config.yaml
n_layer: 23
head_dim: 64
norm_eps: 1e-05
rope_fraction: 1.0
init: "normal"
beta1: 0.9
lr_head: 0.00366
grad_clip: 0.5
decay_fraction: 0.721
decay_shape: "linear"
final_lr_fraction: 0.05
batch_tokens: [32768, 65536, 98304]
steps: 5506
MLP neurons of a small language model. Each row is named by its layer, matrix (gate and up: input weights) and neuron, and shows model dimensions 32-159. Each number is 500 + 40 x the weight over its row's rms, rounded and kept within 0 to 999. Numbers have three digits each. A neuron's up and down rows have the sign that makes its largest values positive.
After each neuron's rows, "fires in" lists the words (lower case) most often at its 100 highest values on Wikipedia text that the model never trained on.

L16.gate470:569503440555533447506467559520536409527464510528524524566501523537476496432498469502495500555536477558534452553480426513512530444518495521576434524542484535585437521460522470481475484538457458516492492448558499438476493470499506511450520486498442528537439534514440526525439489489495507497486434405507568596489453498507562508550480495510533445458564518547495614496472508430529536455474
L16.up470:552459455551539497510510479570578491550477577518580486406487515503537496509403520507501459567485459481510478499522530471530485510478508437447485500512443492506581516490519504520505468481523501467492528525610471459533543498487484462466503517485489512575507545459517539456514493524587486543488444492534528509534475519513511466590455463455458451488543466492495463475408454467567499504456
fires in: "on", "the", "in", "a"

L9.gate858:462446537554545486502509456578494529540513477535487447477520451565485504442436519500429501512461458517512428583465534512526449500496490495524536445534498539509499465477509511496522513519468521502534457477504453488490531474503518546557546467466526513548539515519448504453488512447561443602499573495473475488507508486486455467485515552500502442526501472523518474483474527464477500525419
L9.up858:448433489498542497538504505473503473510470454453494550474582430528494506509504536538447564528556540511529491566473508558481443490527484443516442472483562553495594515483527528431604516521485557526493501469442469480526535441510517527471561496474496512584527505533447473470500426478463472559458549499459524516524481515458496498505461562542484467537486537489551523465466503576489427564474
fires in: "the", "an", "1997"

L6.gate658:482485478603478578530508566522502532506533576576500479497525547576470507559463486549552537488463521544539500520506519538419562476529494462470592499546534429503485539416470537512473496503548554484526423492529440485520434498524534532439459530527523496561559404459534547475447479495431477489517453507516552529501503456478535496412570452487522529545462512472431471528489436498473530463566
L6.up658:465471496591538517513528520538480519462467567522507432485471447564475508532541461491578596512477442492462519522569453470487513466529512419546523517544530443505479561495411570469516511525465487496447475601471517503452592456500481553470515492529492518517555490526497484524469490455470516497479455380513535529537444470548462452506526431467453568517476522592473488542541433510443499456459
fires in: "name", "names", "named", "renamed", "size", "creation"

L6.gate1002:540483436534472588521508516595565392526532487545561516537492528511506486556525476449539494458454470481549448530477576523468495503508487562526557490540478470502524521538515474501511589491428398490533515542539451489510516516531454442484483464516477451476492469491544573547508537456537487481526486507409507558534559472441438550541494505458457518509481514513473560431466549548496483468546
L6.up1002:590449522484472542536562572494574543503453497543468494551576454516527522470543472541461476500508478421526518454433510569506557495490513474493483485549534555471475507518512478466520523505505427479495416494501418476593467439489481508485499450536490531515545459530508550566512482503526509596458475426457510536480495429533445483546468491500572486504504501533522519518525483495472504503453
fires in: "father", "wife", "son", "mother", "sister", "daughter"

L16.gate319:477538567530451458570490486540519504496416503570518472535582491484502480538492515537473491482539462508492527532561455530520543536477577582423512519506495578487469486470494526467490495535469536518530487446440444500496544512486480514504490500540484479547527471432565481529510541479557494536406534507478477535355506489435470442514490559549482464507515426562520510481482518489434514494501
L16.up319:459502462480466551526536447442547482495483513573544470510539483557477489509507505475503429476460481508496510565540535487432503564485447487485474579481504475492508506497538499502489454516469528421520496473517460463439500450555553523509469436404513472498461500493486471457483415462489467447384581538503488490514497525506494445463429532492486484412459501444535428586458467486471557437578
fires in: "the", "a", "to", "by", "against", "of"

L3.gate265:506490446472494502505544535517552567496477412524505579502508508567452490521578432505481500570494548505492508516534570543543417477575583484448477536469539548509506562558530401497525554486535415483505508531551469517492418493519472618469484472453481473470510479513506485566522536483506524485513490528519448465439497499439457510429490506529581490467618550417560538483519489473534522438453
L3.up265:562402500532522543521496535462490487470533500467581523366458523462481480490409515529542543578543492439502481488464491481490550475619500494469490506422515485536505482468548543605529550524444444503520561516527490521504499492554489512509451555463434559491517497467572575488490565490526457595467463447519475451461470501474528531559575443538495467493545477531402556478523465494514559388482
fires in: "have", "had", "having", "has"

L9.gate358:474480575502520433491498491447476475478563493543474471549506515534466548482495509414534557570461489531471503408520457510546481600528480482447469526533496504559500466535465563466577510492464483524434504425451471506527505491472482519436477495508573469494540472554463487473490532534514492526517484547555418456541485518510540517466464475465533576469525568511514522482578484482525425473505
L9.up358:501444535483509477567489464527511456489498510547532455543486529534451549542463525454501487538506469553517483487571462487584545530484476490460437508590447458537456472437476486472479504588451510577473507476453474551531484468445507568481435504515507453438531484556516535512541516530485488483503536490536609435538498413506450484488430485468497526519521461520505490438537491490562511574407
fires in: "was"

L16.gate755:605464425480487540482507508483531496517472493519489437470493513483548510511454461533562530497524488521483489513507472497498396509466401527473457567488415532511532485481541500475511466514563565466542529519546538481496445540426455523457515466468515481513470424532498516584465492475532532494528492566466544531536470494500513480478498542541569492472553471537525547493452478492554504480528
L16.up755:534527509365490456518526452496561517545514540526476507411472536532487467469459420499500578484537537459429477572470512514449531446451468489469519533460566462516487492490489462497495527538489525489503513472453479432475514519411463454488474442478540527554528556497552529522554556478463462490462503491515477537444456506489548503586490497494487488527508456546519525466547459455497466500489
fires in: "and", "the", "in"

L16.gate706:463501487543511527561506405538493521489493498551482549480546531548466509531549481443471510505469527508517422596463548537509430507460533547512494433518559571457522511512508466415552486512456490554491513482496431524485519460559452536458449525493524548483511485486497508483411518462532538542441490485530516523479492509539491468513522535493507393519573530520515526496494639436493520609514
L16.up706:522500477502502482485591436583541454557491450499459453497531463570466491491477520460454522506550511498513435561472517494519454515545503528448494468498484543520533473493563428450570478535466463499523504553504452481510511470511473511443545508441551483552482456498522540442481486467470533500458535492474471433583500525503487465459512582413547544576532555473511524496510553513524459596509
fires in: "the", "an", "1999"

L3.gate802:532455493526518487457496456550531476445506471473486481504432538527508468509507447483447532482534565489483506552490528473529556522509471473483533468550438492570517523483518490493556542489540401535585508493542436497565468487540451462531476489457484469492500465503518455583545517546454465525515498526499536541500530543562486523529568495449402538482487567517514463460640474493581492507493
L3.up802:520514429468488516509520517564510536470519499444469499442530527514530586466552508464459478520558548576451471577501516456508486505494499497604492512511537527528475481481549493553436503487394540487482504507524498482528449496479438490507510512461531542504499470531507526482424541541488505438522499468511536490544470525440447543490537511430485467421446510520528508428565477505512463515464
fires in: "public", "minutes", "weeks", "hours"

L3.gate627:510508514448536426465504459452484484492566515508496488470470372536560543422523520479468477560486468468569470543574560453483536468498429493490482536493480523416523499481534436493520497526489502397494492500488505510488524517484542497477476587474451404507505540541503506498451477527551477558544475462530458595539542554484524441461546510463463469469532445521475514448547521525510458440444
L3.up627:622575530521492491578457480531559492509517541470538492528496524558459479555556411516507459479489402491526440435446543522536414425519474426520494520474543514496436469547506494511506423494453418504475520480522495481495532399470516521556523504510456528588507500444470477442534439538491505564551452453501565525505503458525487512480503494458502547521535546566457510529520500430438514535532
fires in: "the", "their", "some", "uk"

L16.gate4:524498445541551511511473475463576504582501519517467449505525464476464452524449528551478424479559465558580462513547436501566477480457467508442532488465473480466541512559488480465515492479514467544512498493457571433527543492581515512491482454463535506491468484497499463524554550511562542563437529492429508605507454503510472439455512501517546443524474488529558587549470444502460512450527
L16.up4:486511536558510493436470442484506476513498412582506480453550528549439513437531562501561537517461448484514476503510513484532457563460537487549521545516457484473469505561482463602448485516449588481545450434475484522492506515551498543450536530458521500510481511460549540506462490509483457480495442521484514500452503476465550501527436536545515486473483497508455524489480455508459494430527
fires in: "the", "from", "than", "to", "with"

L5.gate245:502439415459558473491454505476581500483538484480490591497509518522464477571571492542503497486520493509477486522471505458447553479511400494461556527410539495451499475485585553497504476499527486464539509513460512544440426523417488557460482578481530529523565461549487469485459582495472494482526543483488440550519543540549533547510489514492556483417528424450515477504401517572415480479491
L5.up245:520530578450538471545425509486459488492511479511516512507481552445571480560505538558493489458510453520529473513497528551574504489509524504523495513513524566482477467402504506504476524526511478462476519484512450494510502542551548454530494536469494492512481474493488545472456526488454476481596541465557579539478441503486505542434441511584517483545577513460484491474486455473488537391450
fires in: "his"

L3.gate570:439502484488514493492491527486482484519562477567511464538469459456437487506582527480466483533453449538449477482500470474455533484496433444475491518433459462487512500507496515456468546529503492436569454487519528551521485515529542494534485542548506463535461488469527548512491434474464531538501463394475529494524525488481538576479527537475476492453527539527500479529525470470510513491478
L3.up570:534501423488453523539458433400510520476467537543508403453485459494523550498535544494558553433515474524529465461474512452512453451444512531526495517507461493472528503488465487560471488491538527496511477453521590529455471534506513559504460518466459452461427484520466516528427501525479558526501491479530484408506534532600491406431505548472453407525495626470507471469496463545538423580509
fires in: "in", "institut", "born"

L3.gate863:595465477537525485511491429476544485434466566541537376446568491485487467476585528482556522506518403568495446478524485503471493487509469467476605526527520570513529459496466549541506537529437469405511459603556473498538455466575569509461502449552492480556528460470510499422487533488546442528489508412472514498525489470533506543502474442456501441470467534507477476500541500536570521512527
L3.up863:537495459541519521510528423574489528475447507410488483544501548473454513577566486475511512390499423516494489540551517417523581487482487473477498493513492457477501492407393526574581442478525468488513418524605441497464500506523608533497425520577448445581537486535486450449454500521469526535491499448511487513499471482504557518467538491489491461496475496508452487484493466513507416533448
fires in: "in", "within", "modern", "entering"

L3.gate600:453606488410557551441491496543511576438489498520485590483582533475509450568449490498445491480541506501458508443472453469514431543495472481565524519484534455507529542515498518457544486487461425549500453467498502459541458484492450458502507401521531459514419470510446544516503574481476534539464582492514533464549552537493508496414442528480463533512513478467487492536559487449579514595495
L3.up600:587441481535450405488459516505465416469505494500495479520435558487492504485551505487548506469474529545523454565527549531485589470465511552489494533528470513469575477513561538524539545482459468445535465501502508500506541499508612488519626526492545563492490553510552454452517486535505535485492512487479534533554537517567460511602489552498473453473467542471543502483533442502520447472450
fires in: "on", "weeks", "february", "week", "hours", "night"

L16.gate824:475497528523502485496525485509488491450490557505554520466522529528493514573502475521495448523467542540481448526513484519470433464525485505554530481489490444516561550501452537442505503450509470530546517453553514453494517445482492430548505476492487495516494436492506577403542473489512508426559604493588499511521485507495555515474495524474473502478485467450486491523544531453533507506508
L16.up824:509518543524519527557487481513481523504458463503456524487527427547502428490422539476582454524486459506489532470464515546538497480445559509535504526532433463498542511531503477556473467472458466456488454527497456455547556499473548458457483508516506493516467486485450483545536510510489483546494529437451428512402497444442409504432538500509515496509484499420512493535456476520563509488462
fires in: "it", "there", "however", "following", "the"

L3.gate221:498471423532506540571488442485436562486459505552545550508524352483488500508434518528557427456462449501488481525578549535474509498573473522502477492456489445429521505531510514473496502462461496543511497522472447461488509502575495498376509445453515443503582528460465460504512446541422572455461463558469492480497505499536512517504475518466513500440553410460496516475521586474497584488576
L3.up221:499517527516494467438513502538535488517486494525522500435513550572478487457458572545488520498505470522454434450494464500568573475452511461479571507505556437561532428460488500502461528530530559376524419508490480461563509449480529451448552544507509528459479516558513510487488533504484439452573499513452496486559518480495484494490495489412549515566460513518483487462506514578523512491494
fires in: "the", "used", "isbn", "using"

L3.gate872:530508450549511457472515557461499558466499493601465492486456491562484475523495452531537499508531503586497486520572522503563514488532526484508524442517529526555533442460443509470527593524522514478544453472420509469547536549457546494450551402471475516504533480583493457469450495527503559600528482564545447496543473449485462474530587493493558433505580524498451473506478523506529516611542
L3.up872:530520524495502477445398496482482523477453506466532475508491525580502578620537390517528509459521506546432521449566478537563469488544446415466449514476497557486445469564476465444485447496521516461515512515425477507504479503518470513502506481511470454539536546615471462524448498534504459544521485498576435439480475531475469484486475481464510517491557489465474497494548485536538491498502
fires in: "used", "original", "available", "rebuilt", "selected"

L3.gate913:494392524501461471494522531497490516509534410524552500523518505419456466537450531490450524582462509535444585503592505538521512505526450508518478515501509534538496513510462467505505574526424483522451508471489469462526479497573435490537491531432547512502497518516475470506592507508507496508484460444536515490473418530495448519471499503472549530440555530476462509492434575586514438480521
L3.up913:433461477485534490487455484451511531500485466472493527459498534562459477485479479503487518550507510465500500519542539454498412513500507485406513464530514514588463481478549502625549590530558490534467488525519470523550434542504541475489394544471508535407534515492483469564523463506591413461501500537464530469506562533490471521538502439495518503508501520427493514499503498513509459475462
fires in: "were", "had", "been", "have", "also", "are"

L16.gate442:464536519495487553515444515465486428520461524497495441567493462507497549599584537475453474451509494531441500506512530502475499497480460536557502487490460527483435460418589582419497522534496533514472458476473552519514595528535515543573449567497500529484509563510477507501514485559492511496466457462458523427473459529467513479521481448548459521427553530484530587503509455516567536500476
L16.up442:420516496553510526574434457529451477489484445458481453522499568468514523550512488499457507465447456605515544449477497506474540565532494538539537519493509541488446422516537484413537466491522547569506433467496526489524498564504475478574540498485494503498527520474476476506434519555506495469483524456394496406449552523457528496567538471473488503527519472534461542411540580536557463439430
fires in: "the", "must", "held", "at"

L3.gate86:474481501510464423488476516508489501528535521454523473487511475488505493475546538515516544464488527512512511518511544468542439473461497477489484604478477538540519470466537465501540536516438479485499467528525414491477504471478511476573486470514489526513467478449463556457483530422517463435478514447524438560497442586529555479520520501526505495585425419416494493505520474483480535442505
L3.up86:530448460499521552545503498479522468499501522503529518479512428472546444472517497581481533515486478506536451508482570526504529557490441480531444464496561551484516457532562457469510493538465479477480466446540498524445442581484468547509553511485580468435454514439531517581486493503441519556539480474436519550515555493518562478559563480447459548532427463487502536542478477497506468508509
fires in: "father", "brother", "by", "mother", "grandfather"

L3.gate356:522523516516486479493447460507481582583529445464515468500495451356478471484550561551515452509546482480549479440453475483475508472560459559475504487530473524455568510522469517562539499548493492469491502560507487462453463498496529491441529479568501464518448462500611471455494450438487511549532417457500546470540455538491492472562468456474503438468486478457495456515487555526530486523456
L3.up356:513493506502512471542429485505490523468525526478481433488510457388460484546538491500506488548539488523498466470577534502500438537539446506490493558484425491529508519476514508515439505562436467440490502497511479513464411517566501472516429497482524518486484466537517534493474461488476497578437489452492527466545509476543509455465500507521438501494533514551449520487508516480541522484505
fires in: "in", "interior"

L5.gate112:504493489522557562445550486481499466431486446480518453464497597496424541475507586562506476487577569488454423516479538588496537538547530484524559527462511534543482520531505562505480586511481554549589486451484482465476566594521484525512493552479472518482482451524456501518450505518478494468429507427426462522568533483490521474450514519559550447501475460485462482535530500566494514518402
L5.up112:544515504439472485551541467465479466502552483533481501507499571486565480588494559488493421478511495480438529493503571552563482564565487445493468561500474486518473487505484475540565470502423468450500514461509447566499462440510507528504535498501464452519524410470395491476466511486487457471503556483554504516469468550448535441509447463513505501473547499439475493497529475491459485497514
fires in: "may", "december", "april", "july", "october"

L3.gate424:520520483487580423548465541542454501493483524523543533474466562507468457583565553529463475478478521473466447509451554474548482498505520519511514564507474533474484484441573505465504468548450502432508491523467529469452461502485497484503439505494541497532552468518539560536442498541504454470508570422459466541526454562523479437464470506526511496463589519455514486479468494514489479507481
L3.up424:437443475506574470525431484488461525427510517445539550469400429500462486544490487520459486397564472507458493554458524494563456504510447464525545560485524470423492437477550546449497493512484466399539514560502487503403495501450459465526498496505564425523547491531555544472410478522476453522514574447563505533525499539468507512509584536530530479439574482486575476527493487508483493475540
fires in: "his", "her"

L16.gate935:475508542546523434574501516518459490458509521465533433456434540558507592572467582505467490504495461524531470582569533481496510486544449482493512531470509523468425498526471524480475552470490469440534448482547442485433486520480503504449508486537514603535440434489520445494480525452482525549454482514499487561537437444473495483510435515472545468516516524471492505478504532551496489480528
L16.up935:563533563542528447571455475542408511553458488467553467505480481521478521481470470474456443522466434426463530497527592428540404513480477460469516495468491569498523457463547463459555480533448400524553462498501461530472494501484504514505389506608488533444558487488477479540470541503502517484544436497516545510451449588456486470520491551443523556517468499563512466435471523466537477528538
fires in: "his", "their", "the", "her"

L3.gate963:456545472530533565495539549457549499482531523487574518491488482482455529561518482449496473464506507533540486485581485482508536476547507499412518537523460562484475483512549533528531543578437512519527529500461478490442468487524460508395520472575619484436413521500445515497523486603415503507484578405505548559477482544486464588499497433525513482517501521487515460504567495494535514499505
L3.up963:480431548498482501537516464424399492486499526458455470511521513449580516489425491513524481527478543507520472549388562518493498460523445471539475516502447461472499555443495604494500526560509514499507527444427490518491518557576559502503454475484496480576514495522478495549502442503525472513521500572514501501515428531523494470489487505480433491394566445497575524519516474471536483517453
fires in: "january", "july", "march", "not", "february", "august"

L16.gate161:533494485451532518484527455533501483436485604477527436463526513462453583497528512472551522512464443623493472544551495431605466467510561548481507431480452457532504479496537514460537495537472438532523450433564477548458585527519492506499575499528481506497474485512485503503512513450468515532466482491403454499472487489522460479518467556510520486453491516541529547499507496539520544508468
L16.up161:471474503451493519459522482463502484546498512527490442458523434457504524421539473485455494508519516492514559464587489515584584477523496470454481554499517509542455419444449470497468469503501586527508462485490418555445579533506524432530510494528489483443563508534549470506477496501569475485524502462409560487501490539515466485532532539460522501482532487529495539540456535544480549579475
fires in: "the", "to", "at", "a"

L5.gate879:491434442461481504543545487582524480488445506574545487572502549407535529576499468534559504507503518508468474488539559506537466422526573526434515520506484537587555464461396498465547502510536470473555539417474469482518471474478459576516471532468450451490482477476484460549428480556557473557501479480474480524454554493514540534464500556474464443500507503451431507428527502527470450494521
L5.up879:493504534521502495529558459491499475525502540534496473492464497540397554520465465482517522518562470457459498422601438506471487429611532523493430488485529461479491521517475473552573528485562462416507481465521432505465575487493419468522509516490584456534471516529529457536556544474545530508481478495557479399414448464458538526400537596495423518525484496485460538535537460535445469430511
fires in: "he", "she"

L11.gate696:585511466516511467436476537530522514494526543474458483482484517449515447537472492435507506532445463509526450493516472508496481496511426480485500471523495569537459529512460504499566535560526464403520486423442514506473498527427505482594589484496477460504452547532465507511459463536465479480574575619551514543496455488520495578461495563486512471511488508560567479434424436522433526533486
L11.up696:462543520521541518534556445485433549506470451562485484542519476492509464480474470443497527492483548471475606529407445532478415580429488518463508488473440486537575540503540515528445505510488504522480486428459580491523503530508544458479497521468482508544538510491475490524450457481455477413473522423533458498528530474470556534471403519531469483485548474393575508516518529507479490469500
fires in: "and"

L9.gate275:454512460499490522496494451515597488531468505431483484426487506546472489508511529498509539486475466486507428536523562511525461530475435523564553501504549507485587491510493541490461492478454564496492489527496502450519493511578560529492535498475495563482504519514458481521500406566500544543504507576473470543530557516477482539495435529519483484405447449540430509474496518444529500527500
L9.up275:525551428514568513500488434521511488456502502480485486500500509569501478568506531537613495503491429514490447498476472575516444434543503521505496506548507502528520496532456413463501562562492466443496515461524477489574515502577489485526528563526531433504473506527476496539496507558470568569555562515486523518565469538464525499506468552508485476447515525491476519497535483462441551579545
fires in: "the", "isbn"

L3.gate836:469499487533444485530483450537484512533473623489463488515494450517491467535494552488495495486459530451442508499439513524574444484528475442451462473489462490501523532476522501450525557523447457512524471476599554566537562457505480498522487430479452509527532501496562606504501489559564428522544500478453518502511512513497503586529577479430446457468468500528487439507514509561481513520541
L3.up836:554534464519508504457464548550548468523521486458438526509573502469475475544481470495505512509486511522517458482482524551512518539599496508503500498513512450626487425492571494469506542566520504527466484537448393519504511407487508413557515500496514510556535561490452481445403573495531472507541502457570434516491513471482543462506563515444452511470516481477521456511560527494520546484566
fires in: "is", "was", "produced", "developed"

L16.gate672:492471561452494508526531472484500527518496480491471477494500487584439549482465488488504504516385554467580464515522531492464545539463487515475466492520492563508417508483476535569523507470551530493474502423459486450527497533458534521499494531493509518475533513500455553567550519442588472550495503522505501564514426495522477440509490512516507469522512528503616504479498535516488538419526
L16.up672:495510487511486499483417483496513501475528494467497535487492487540506489503521519532554527508521565559470460536434538563536511491479481498545468580535503551486552491558472465513528445478579465478579572496438444478569552521481490459556392466515517427441451497467520491501496485458480513502501572489559425590538456507506475505517469474518526538468520515449437519497469499477484515512552
fires in: "had", "was", "were", "has"

L16.gate336:510497469573517500509529421517513512513490496558461407507502453494530485507448438427516436500492479508537456497530473538471415429470561488482513444592421466434460487599475489525435514492504527484426473502505484478550519507510493561533475493519488467567454545459510538519424469486485483468474552451550554464508521500421492476530443536572468513523495487502583573490526509478465543444476
L16.up336:544502476533485501540499488498497471545576492472549471462472486502474450463578499560430429517474459455505472556547464499448467491556467574536460475512461556458543506510505468545474485496552523488453493508575455544501528525511510442503501492429518540493476473508544526430548487563536505446515506495423466483496498475490496466519399502531490554537427479643569558540478528487530465431549
fires in: "the", "championships", "der", "die", "institut", "from"

L9.gate573:445518541536523472537465501544505494442494539501457463519559523499451492478421549487546506536518516611467415479541502486532539551537514508451455523538446488542496424483436579552578534517517521525483482411517489583459556458469495577555466480488484512512504488534501513509431537484562476522536472532530507489489463450469473485490465530503544564527543489532395511445537481460484463474470
L9.up573:492483528538551530493531452494502507495484492525423518572524464525485530470432402425517559504494495550430552456485434528512538477522500522460446483526444576491525450505502512463521480516482551578487554445470502585505550550502465547541537473468479461493493513515569413496540439482492490486541499504570522554444526499423503504457555488472534461554537484444602461565553458513485497487547
fires in: "was", "were", "began", "been"

L5.gate495:488438446524527494484579480432463536492583469495510510534551533510451516545487504559540527604480497578505496469485462584548507500459478453523499530530516457506483423548562475544499601470484482492463524514472503523503475475577545562446566553504534456594579556489450566480494460428492523529464492479494502429484512549470554534493508509511609500433520524510502544508540484430483510443518
L5.up495:529547487451485523529503490503475540477577575482547536498500515501484516528514489460506509552548551482540478514469524524538502521557467459451480483516508486438576473530554480601527468550493417458544531477467459486538450518478471460454455501448512462504457515517597473585562562524475529464549430451415449497489500558485516505477423493477501448416595521482525561432493499492502529400470
fires in: "have", "having", "has", "had", "also"

L3.gate220:447512469525494547518489583534469553531475494453544475567456526499494581587475488543447548433519479575490477542518495474488537558523458493531543480499484540503552475476428451485498523429583509494438487486493486538497504520502579542476561540436555471489546489565531487517496526454504559559495500546498493509509463510559492463507539466532551495416455550517555476526470537549478470483501
L3.up220:513552518510570534501480585535436464513479452476576465516484523465407503657508533570543506472503489524502436577541526535511494496497478459475533453555495548553516467512527482542451552460591499445397492485482475507559506519553539518535563554466503437485581504587487511550506454419507545604500530482533525483588438565492467461486484456550515550438458501534493492500506454538513502508520
fires in: "named", "appointed", "created", "established", "renamed"

L8.gate653:517504546525473473536482477434459472436535482422536501502417481471548511511554446489495564512548422499550451546516447539511545510566571501539512460510534538520517539533524456515463497563491585461533467528483528564487483486506487420559484480509512467486494461532536520555454491474466566489422465503456478435488514569516504530442490490490500452519497587498421524450496483505508602421533
L8.up653:489499512413479517502482528509589482466523430547495524501472435482510555584489524482416497518484560484429505565501557487493430466476467449506544502501470449501556526532533437456480474425545444508565509496592498441515500561487557539452443453431502437514472430531511527420470534567467503582510564501519504547519505493529470563451567534532501452522518476487609492474589521471604507516535
fires in: "years", "year", "months", "season"

L3.gate912:501474476453554485500523487424504447543500435466476528508442543424498561495472494525519459558511547543500491463517563445518527480508430464479513476551423439469486457534445515526491524643446430458485572485514454532509433535566452564467507533548523534512498477478427518566470457582525523524465542488518493529501555537458533542426453542541440553506459464534519456521535474424535484505510
L3.up912:555472428461514452495513541374484477525489418455458556431444538417462523499417513519512420558511525540498515502483564485511520483481429430492559476572421460530447470504444549518465528566448476490460557476480506474427435537497433509531480551517443578483462460415487489539455414507528590539460483486510489462455497516413524570453486518537464523505479481544526423574511498488513512448459
fires in: "january", "november", "february", "march", "july", "may"

L3.gate521:518516461429435454572538448555508518498452515551508519564460503509445516562469534510576456480504452436467423463517542485498431455518571529465453540467425509494534559449436553503545492508517499487519504466501423535442483514477501502551483538498508497505511480489493467465484493556575479583501428467565479519421520450444528558437519605428440512582489527502429526494531468525426469487497
L3.up521:480437469449495494565523427514543539424480531521419564477469553470488513485483467426523428469491496494488464486587518476543454520554506476432491531449482460547541503475385530502537475459571480519560517468539455512490519478467514480539453528448440463489485474442495482482432529521526417580463490499574513441337537492446557541452585535489429487542531492495473583517549525523436448462498
fires in: "he"

L11.gate643:477458516489524506538506432488564534516502477532546456554510382474434529479452460493534533484489434465540511521569607492509503549463441470518502531472451555528483473506459528463502558549470523484530498434481444433505505477538445455480438563403523517493548503539466511537488561476508436443505501494469514518533448477528522563501496535506550460513480453500522479542468430536510543499550
L11.up643:485559466537550530489474473507499445458531484481493426557504514456459459520534574526531513460566449520565478519471477515500503446494543494452446493588518507554479550541542538476551512555494411528501517517479496504535493384541404420542524535532553529512587450406500558537505525515470454535463565492465495445517558526482491510491481460474492497505469529521541534467523468468472501537536
fires in: "are", "were", "was", "is", "be"

L8.gate851:565467509488517516510437512426554464484524499580570542561594502486464483480499447520558563511472473479552439471465477512468567456524486562501558503492534491473518431543522504540554482534537565525561479484518511518493479447465413485485524477523452578517544434475503514428551555478601503507512578544538497521510433538423502541525501470495490515465537492529490494498466467517452456524500
L8.up851:427438556563426578523500550538470475510496449528465479519518500547484569537453447522574459441447481505496462494555480479501572494469607528529506536477550481545546509552496517437495508549469536467481445495537495475548548477569486532517429490462458470476432502405499498546469508536511491509546524518455493501518574400481467516570494561522477462533541478457513552542457482512539523472455
fires in: "when", "the", "following", "though", "because"

L6.gate958:491463548537456472529454441515533491480458481520523466539516445492459490459512538451499518547491485552568487453557466461612489529474427447493504551549448509513402470568463553488537523494471502576495488490469457507600513500517458516463468455522560451455578482520506498519544495470513420481490552526506498509483551513455574507474508520449505478506493495545456433474469534518455461479490
L6.up958:455475504555493512500482517470520467462465486529563460554564460491496467524525481466496543534471482503508484513550522474576489581597419395452512547564462481538395491534479512454562522552485482544480541477436412518570474468508438528499446480458509431477552492526451492548521488511516463469513566490501536525476515482480532522433495493444504493473539498515425484461517500482515545491433
fires in: "were", "be", "been", "are"

L3.gate169:464421556449425440479450412475533500508454505493436533485601454520399543483506552483492493492474504490420534472519567462560512576491411468472476472446524489581462471427485489465514597463425482539483540434435530464553491483504433478540492473490531467530499537562475566504617509485558415519510519516555540564481484458526480488499518518527562530523457506520507481553513511527455476527529
L3.up169:497467530554530506529461454498468476441534463513517441538490405544469491492499542464452529531463497535482443520592572506586485622526495523400495460518482463484480464460560540545535606504471505479513534442514446513529424501504500502464451429445560455442599536463506536496496551501515457593470447554512469486555524531433521531429549454460533394542508500471430488502525487480485462460472
fires in: "was"

L16.gate155:527503535476583478475539485489601483493510473488504474489502525469473529499503482529507586567492573445504493540522499462525467515457591511575457434439505553466511458441559529466482524488513500528457476430496494452493479500507509500504472526561545527476497589500529530508512521541538454555498423485472562498497539550495489465532512572501403480495513529502539466460521427497526505406545
L16.up155:554513459504531534566478458522497471484449509483482465466486492494477452467501450579483436493483485579587486522520520422526514495449445466505369531522501510470532574473506535454537508445499504516539485447518550454527471490522517492452524499485448517503479566516489497492544435427576551456554510489521522483469478492437486480501445477483505459534535559465481492541519464564559542429513
fires in: "had", "burmese", "has", "a", "they", "calheiros"